config = dict(
    hidden_size=192,
    num_key_value_heads=2,
    norm='rmsnorm',
    norm_place='pre',
    norm_eps=1e-05,
    attn_scale=0.177,
    init='uniform',
    init_out_by_depth=True,
    optimizer='muon_variant',
    learning_rate=0.00839,
    max_grad_norm=1.0,
    final_lr_fraction=0.0,
    batch_tokens=[16384, 32768, 65536, 131072],
    train_tokens=178600000,
    max_steps=3821,
)
MLP neurons of a small language model. Each row is named by its layer, matrix (down: output weights) and neuron, and shows model dimensions 0-127. Each number is 200 + 20 x the weight over its row's rms, rounded and kept within 0 to 999.
After each neuron's rows, "fires before" lists the tokens most often just after its 100 highest values on Wikipedia text that the model never trained on.

L8.down528,194,180,205,214,199,218,200,225,223,199,208,235,176,210,229,209,186,197,199,193,208,174,188,189,178,202,169,192,182,191,229,215,226,172,197,198,264,223,233,196,212,176,184,204,211,184,163,191,212,212,191,204,203,251,216,203,189,229,193,186,214,236,193,235,186,196,218,218,212,195,180,177,191,205,213,203,185,203,231,192,186,224,213,181,222,190,178,186,167,193,166,186,180,215,200,213,219,215,167,202,174,192,174,160,198,191,220,209,202,237,260,183,205,171,206,191,203,214,176,228,203,199,178,247,216,147,179,181
fires before: "\n"

L12.down14,185,220,135,210,196,184,233,184,203,246,215,228,186,195,231,213,223,193,193,207,195,169,215,227,239,194,187,218,188,175,233,204,165,185,181,205,175,180,211,206,205,162,204,199,214,189,197,206,192,199,186,212,192,201,214,196,232,223,208,205,162,228,175,234,191,222,171,172,257,214,201,219,196,190,195,206,180,164,191,197,186,226,219,172,215,186,253,201,137,193,194,195,178,179,236,170,205,195,159,161,206,184,165,192,183,208,216,196,192,199,195,231,189,222,183,195,193,232,205,192,223,227,192,174,178,195,194,223
fires before: "s", "em"

L21.down210,215,186,207,228,217,210,193,218,177,185,201,201,187,209,179,202,200,209,192,203,226,198,181,234,192,201,189,220,217,220,204,204,173,191,163,193,164,203,206,216,217,212,183,189,224,217,199,211,231,227,173,216,160,189,200,204,188,202,187,196,186,179,195,249,205,198,202,194,218,177,202,230,202,219,168,168,198,265,220,181,225,221,190,265,181,188,206,186,192,184,202,176,172,190,164,201,241,200,215,217,164,161,199,195,167,198,186,183,192,193,191,215,198,243,170,192,211,232,201,194,221,184,214,179,183,217,150,214
fires before: "ri", "re", "d", "ted", "er"

L15.down145,181,174,202,200,207,184,226,217,211,244,203,169,213,208,146,201,194,196,180,177,177,186,167,193,182,191,189,170,220,214,182,209,216,209,234,214,237,202,194,207,222,167,210,205,168,191,174,191,216,216,197,217,184,242,206,169,199,189,176,210,173,189,199,189,185,184,212,242,235,222,209,226,222,188,225,192,240,198,201,188,197,204,210,228,208,189,182,180,216,195,224,199,205,228,210,219,214,185,194,193,208,205,216,209,179,201,202,227,210,189,212,194,208,210,180,187,216,156,223,185,193,205,213,164,194,212,186,201
fires before: "ing", "ation", "ed", "s", "n", "ated"

L15.down681,240,202,221,243,207,226,206,205,204,183,210,221,181,219,206,206,224,201,189,228,190,206,176,193,220,205,204,198,170,191,204,209,220,245,191,184,215,189,260,183,211,174,214,189,191,224,202,177,178,205,183,189,209,209,207,203,187,225,160,169,185,204,219,219,192,221,176,201,204,179,215,203,172,206,186,188,230,219,186,209,230,213,227,177,182,204,206,171,232,187,180,210,198,203,159,211,177,217,192,217,202,192,191,201,175,192,159,193,187,206,214,203,231,214,168,189,223,193,204,187,207,228,180,178,188,210,149,178
fires before: " in", " 19", " by", " |", " on", " from"

L14.down766,205,190,190,195,200,239,191,181,223,199,237,200,214,244,215,234,212,180,206,223,216,193,203,243,202,205,224,191,196,226,228,193,185,158,212,172,171,207,193,249,193,234,189,208,222,221,205,202,213,188,191,171,176,196,218,204,209,196,183,200,175,200,217,170,178,153,193,211,210,172,221,185,171,192,167,204,202,214,201,193,183,225,179,194,210,196,219,185,168,196,183,182,204,213,168,194,184,203,208,206,221,202,205,196,241,233,205,198,207,203,211,167,234,266,219,190,207,207,212,160,195,200,184,169,202,228,194,198
fires before: ",", " |", ".", ":", " and"

L12.down505,184,204,212,199,205,209,187,206,207,203,163,211,218,189,177,190,190,193,220,180,187,221,206,192,218,246,239,211,219,220,186,205,223,206,181,221,244,184,212,211,155,216,181,219,196,205,182,217,196,191,204,218,221,203,244,187,203,208,206,217,178,187,198,224,223,183,236,193,206,195,191,215,205,208,244,221,204,221,169,197,252,189,204,203,203,216,183,203,180,212,194,185,215,196,177,240,188,204,220,200,189,188,152,192,224,211,222,228,214,179,185,193,207,197,207,198,211,210,231,217,197,207,197,191,210,239,95,193
fires before: " |", "==", "===", "The", " the"

L19.down46,176,194,169,182,223,219,196,194,180,212,218,204,195,220,211,209,232,221,192,193,240,194,236,181,215,188,174,205,186,166,236,190,182,212,178,187,197,188,225,200,186,163,185,216,193,227,239,201,160,198,173,215,192,166,188,206,199,238,206,229,203,235,147,191,172,208,170,190,207,243,183,208,200,175,176,208,195,183,182,221,250,201,180,199,231,164,209,206,231,194,214,211,212,202,206,205,218,169,174,204,224,212,154,217,203,190,199,229,204,219,213,199,162,193,170,192,193,205,211,165,242,232,191,192,192,203,176,214
fires before: "s"

L15.down767,207,188,178,186,233,215,173,214,175,192,179,208,190,188,191,221,182,219,252,184,180,180,218,248,187,187,207,189,201,222,233,234,193,196,182,191,174,202,198,234,212,215,185,209,225,189,177,197,240,198,209,209,215,167,193,203,212,206,221,193,145,225,232,215,201,174,223,216,210,188,157,207,216,208,220,212,190,203,200,205,183,251,196,211,205,193,249,162,180,210,219,188,228,219,189,220,215,216,196,199,221,208,206,225,185,229,200,153,184,195,209,179,224,204,184,189,199,220,225,195,220,197,207,253,205,208,215,210
fires before: " |", ",", " –", "–20", "–", ":"

L12.down397,186,198,174,190,206,196,201,204,220,207,219,209,218,219,216,208,190,207,214,188,182,187,189,212,211,225,190,184,210,229,193,181,207,211,219,184,217,243,225,243,206,177,173,229,191,193,189,188,192,211,183,191,206,150,206,206,199,185,193,207,216,227,222,206,178,217,183,190,191,140,216,203,158,204,256,201,181,180,194,193,241,205,171,213,187,205,194,212,184,187,167,187,216,213,200,211,201,213,203,185,200,212,101,226,177,182,223,184,187,180,214,206,199,168,198,168,213,224,204,214,213,185,212,213,236,185,158,217
fires before: " |", "==", "===", "The", "A", "In"

L11.down681,206,209,187,224,198,199,209,215,224,207,179,194,234,210,176,223,197,197,196,224,197,215,196,224,175,225,214,214,212,208,207,225,184,199,161,200,193,180,203,203,196,185,187,198,197,219,171,199,163,207,168,233,200,219,174,195,245,180,218,200,190,181,191,194,195,213,219,228,210,187,200,182,242,246,226,203,173,194,211,203,193,190,202,192,179,201,191,175,195,212,206,202,205,232,231,209,188,252,169,177,203,186,212,163,219,191,213,210,191,205,187,227,196,210,167,209,200,195,202,184,177,192,238,156,227,205,194,221
fires before: "\n", "il", "re", "and"

L15.down20,176,218,184,191,198,193,224,167,188,200,195,245,215,197,202,154,215,185,190,180,217,198,185,215,185,202,176,195,193,228,188,218,197,205,166,217,197,217,226,187,193,221,201,212,182,191,207,194,214,231,180,178,183,227,193,224,199,193,187,176,166,185,214,191,181,185,205,168,217,177,178,189,166,208,176,222,173,188,218,212,242,186,201,188,187,179,194,211,176,226,175,197,210,223,230,219,212,219,223,186,177,173,246,189,194,203,175,192,178,185,207,202,191,189,195,210,185,226,215,205,207,170,207,223,192,254,166,248
fires before: "-", " as", "er", "d"

L10.down262,187,200,193,200,219,203,185,216,220,202,206,187,204,218,205,195,197,191,204,193,195,218,199,187,204,217,198,178,184,233,193,211,200,192,203,212,214,182,204,199,182,207,170,229,184,205,192,175,191,214,169,199,180,179,219,197,200,205,208,186,206,182,234,181,215,206,193,178,220,175,196,201,205,194,233,209,170,218,171,185,299,200,167,205,193,211,223,184,191,213,214,194,230,216,232,231,220,190,177,187,205,183,110,187,202,210,268,192,206,186,204,212,179,202,224,197,193,203,209,197,190,193,195,182,216,209,116,219
fires before: " |", "==", "===", "A", "The"

L10.down230,184,225,178,216,186,205,213,213,209,216,209,200,206,199,244,152,205,207,197,197,235,199,189,192,222,209,239,207,175,174,201,197,193,176,222,193,209,195,204,249,180,198,215,185,189,184,193,192,221,203,142,202,205,217,173,206,203,220,202,205,214,215,170,206,155,224,208,193,195,171,206,185,177,212,224,195,227,215,169,213,198,212,216,197,161,212,190,191,171,195,194,208,190,213,189,217,228,193,181,222,164,212,199,154,181,171,221,196,173,226,199,180,196,177,204,190,194,191,188,175,201,156,209,174,257,167,176,237
fires before: "\n", "-"

L8.down691,210,199,199,194,183,202,194,228,250,230,162,201,214,218,206,188,193,172,192,167,201,200,174,220,157,171,195,234,214,190,153,214,171,216,202,231,217,222,215,206,192,161,190,214,187,205,226,221,244,207,261,211,210,224,202,213,231,192,218,222,209,183,212,186,212,182,211,206,181,202,181,221,196,181,237,195,190,190,207,207,174,174,211,201,201,197,165,218,195,174,203,183,201,182,211,235,214,209,193,188,238,208,213,191,212,195,200,186,234,176,198,205,205,190,220,215,227,201,193,203,189,223,220,216,251,215,199,197
fires before: "ation", "ing", "ate", "ed", "ated"

L11.down304,180,220,180,208,211,219,202,187,205,201,208,219,223,183,200,209,192,179,177,193,208,170,231,197,169,192,209,229,161,200,206,214,196,225,200,218,220,186,246,222,217,209,174,202,211,203,223,221,215,222,180,234,220,201,172,187,167,214,187,196,169,227,199,251,217,192,186,192,218,188,197,192,183,191,242,221,202,220,198,166,224,199,196,201,233,217,174,177,210,167,173,197,209,196,181,191,207,177,165,179,163,197,177,183,191,235,210,179,215,231,184,189,223,183,177,212,209,198,184,189,219,224,180,165,198,210,155,190
fires before: "\n", ",", ".", " of", " in"

L14.down318,211,200,188,208,183,222,219,191,226,229,206,209,219,183,178,230,169,235,141,153,185,202,180,221,173,185,199,170,228,179,189,194,212,248,221,218,220,226,227,184,197,241,208,217,160,196,199,209,179,172,204,203,199,177,221,200,216,215,197,192,178,194,219,206,187,161,186,196,205,228,199,199,198,188,195,176,244,198,199,200,203,191,201,194,200,220,226,179,205,173,224,196,196,209,186,225,212,177,173,204,229,214,214,204,194,219,187,196,205,150,218,216,214,191,208,190,216,226,226,187,190,210,209,218,209,182,192,205
fires before: "ated", "ation", "d", "t", "ate"

L6.down511,197,173,205,217,211,217,180,189,223,196,228,207,192,205,174,150,200,202,193,206,214,184,180,222,204,221,226,207,227,210,209,217,200,202,198,181,201,234,205,168,187,206,165,204,191,171,176,216,201,235,200,241,202,186,221,233,221,207,224,197,187,146,204,216,178,243,208,163,201,219,174,180,229,171,207,236,172,211,214,236,192,209,150,180,210,202,229,222,188,210,181,174,168,231,224,248,196,203,185,164,206,204,204,204,173,222,171,186,236,180,230,172,226,199,195,217,205,219,196,183,195,196,191,229,183,192,197,239
fires before: "er", "-", "east", "li", "n"

L14.down679,235,217,206,214,225,188,178,200,212,201,192,202,191,183,173,224,185,161,257,224,234,210,225,178,203,180,209,195,224,199,169,188,182,189,172,205,212,219,196,159,214,177,197,207,174,220,219,209,215,226,172,199,225,232,192,175,197,177,245,194,154,190,206,245,189,199,181,175,229,205,199,193,195,191,221,217,183,199,220,213,153,214,204,228,189,225,196,172,210,204,160,189,202,223,182,156,214,206,187,238,182,168,224,170,204,201,230,181,191,209,210,212,202,178,179,222,205,176,227,212,232,179,206,187,215,181,217,196
fires before: "\n", "re", "un", "ite"

L10.down2,199,196,190,252,167,196,202,212,224,190,196,223,200,228,228,173,199,201,213,216,213,203,199,173,239,218,220,199,192,200,215,188,236,213,171,187,212,220,223,224,183,209,207,188,218,197,174,180,212,141,188,166,171,196,181,198,195,221,189,174,215,159,204,218,242,208,222,230,150,185,208,230,197,244,211,226,174,217,185,184,217,174,225,173,197,213,190,198,204,210,213,191,181,214,213,198,200,200,217,174,180,194,183,180,186,202,159,218,216,214,223,229,181,169,198,212,202,198,208,186,205,206,182,222,192,193,223,158
fires before: " 19", " 18", " 2018"

L7.down335,185,176,202,182,200,193,189,194,171,205,198,218,186,197,214,215,199,227,197,192,201,196,238,217,194,216,176,198,201,232,202,205,212,213,190,200,208,217,216,219,188,225,175,194,173,198,202,187,197,190,207,209,145,150,171,159,201,195,183,182,221,205,175,180,203,220,188,210,193,159,214,195,190,241,250,172,219,208,195,184,182,231,162,214,207,204,202,231,202,208,193,198,172,227,208,186,220,210,213,181,172,246,174,189,209,194,200,197,240,200,197,211,166,221,179,209,175,259,225,227,218,151,216,185,220,209,199,196
fires before: "==", "The", "===", "S", "In", "P"

L15.down360,197,216,148,214,200,197,212,212,193,202,206,197,185,164,201,239,169,211,191,222,215,203,217,191,184,222,191,227,188,189,207,205,199,215,202,213,216,233,252,217,152,186,196,185,186,185,187,193,207,213,197,229,202,196,189,216,214,200,179,214,179,239,163,192,180,223,208,211,207,162,224,208,182,195,209,170,207,189,206,199,163,237,194,175,244,236,224,155,197,186,200,200,202,181,206,207,182,214,169,202,183,196,119,199,189,196,209,214,201,196,224,206,178,217,192,221,207,212,191,197,197,201,200,188,212,198,133,222
fires before: "\n"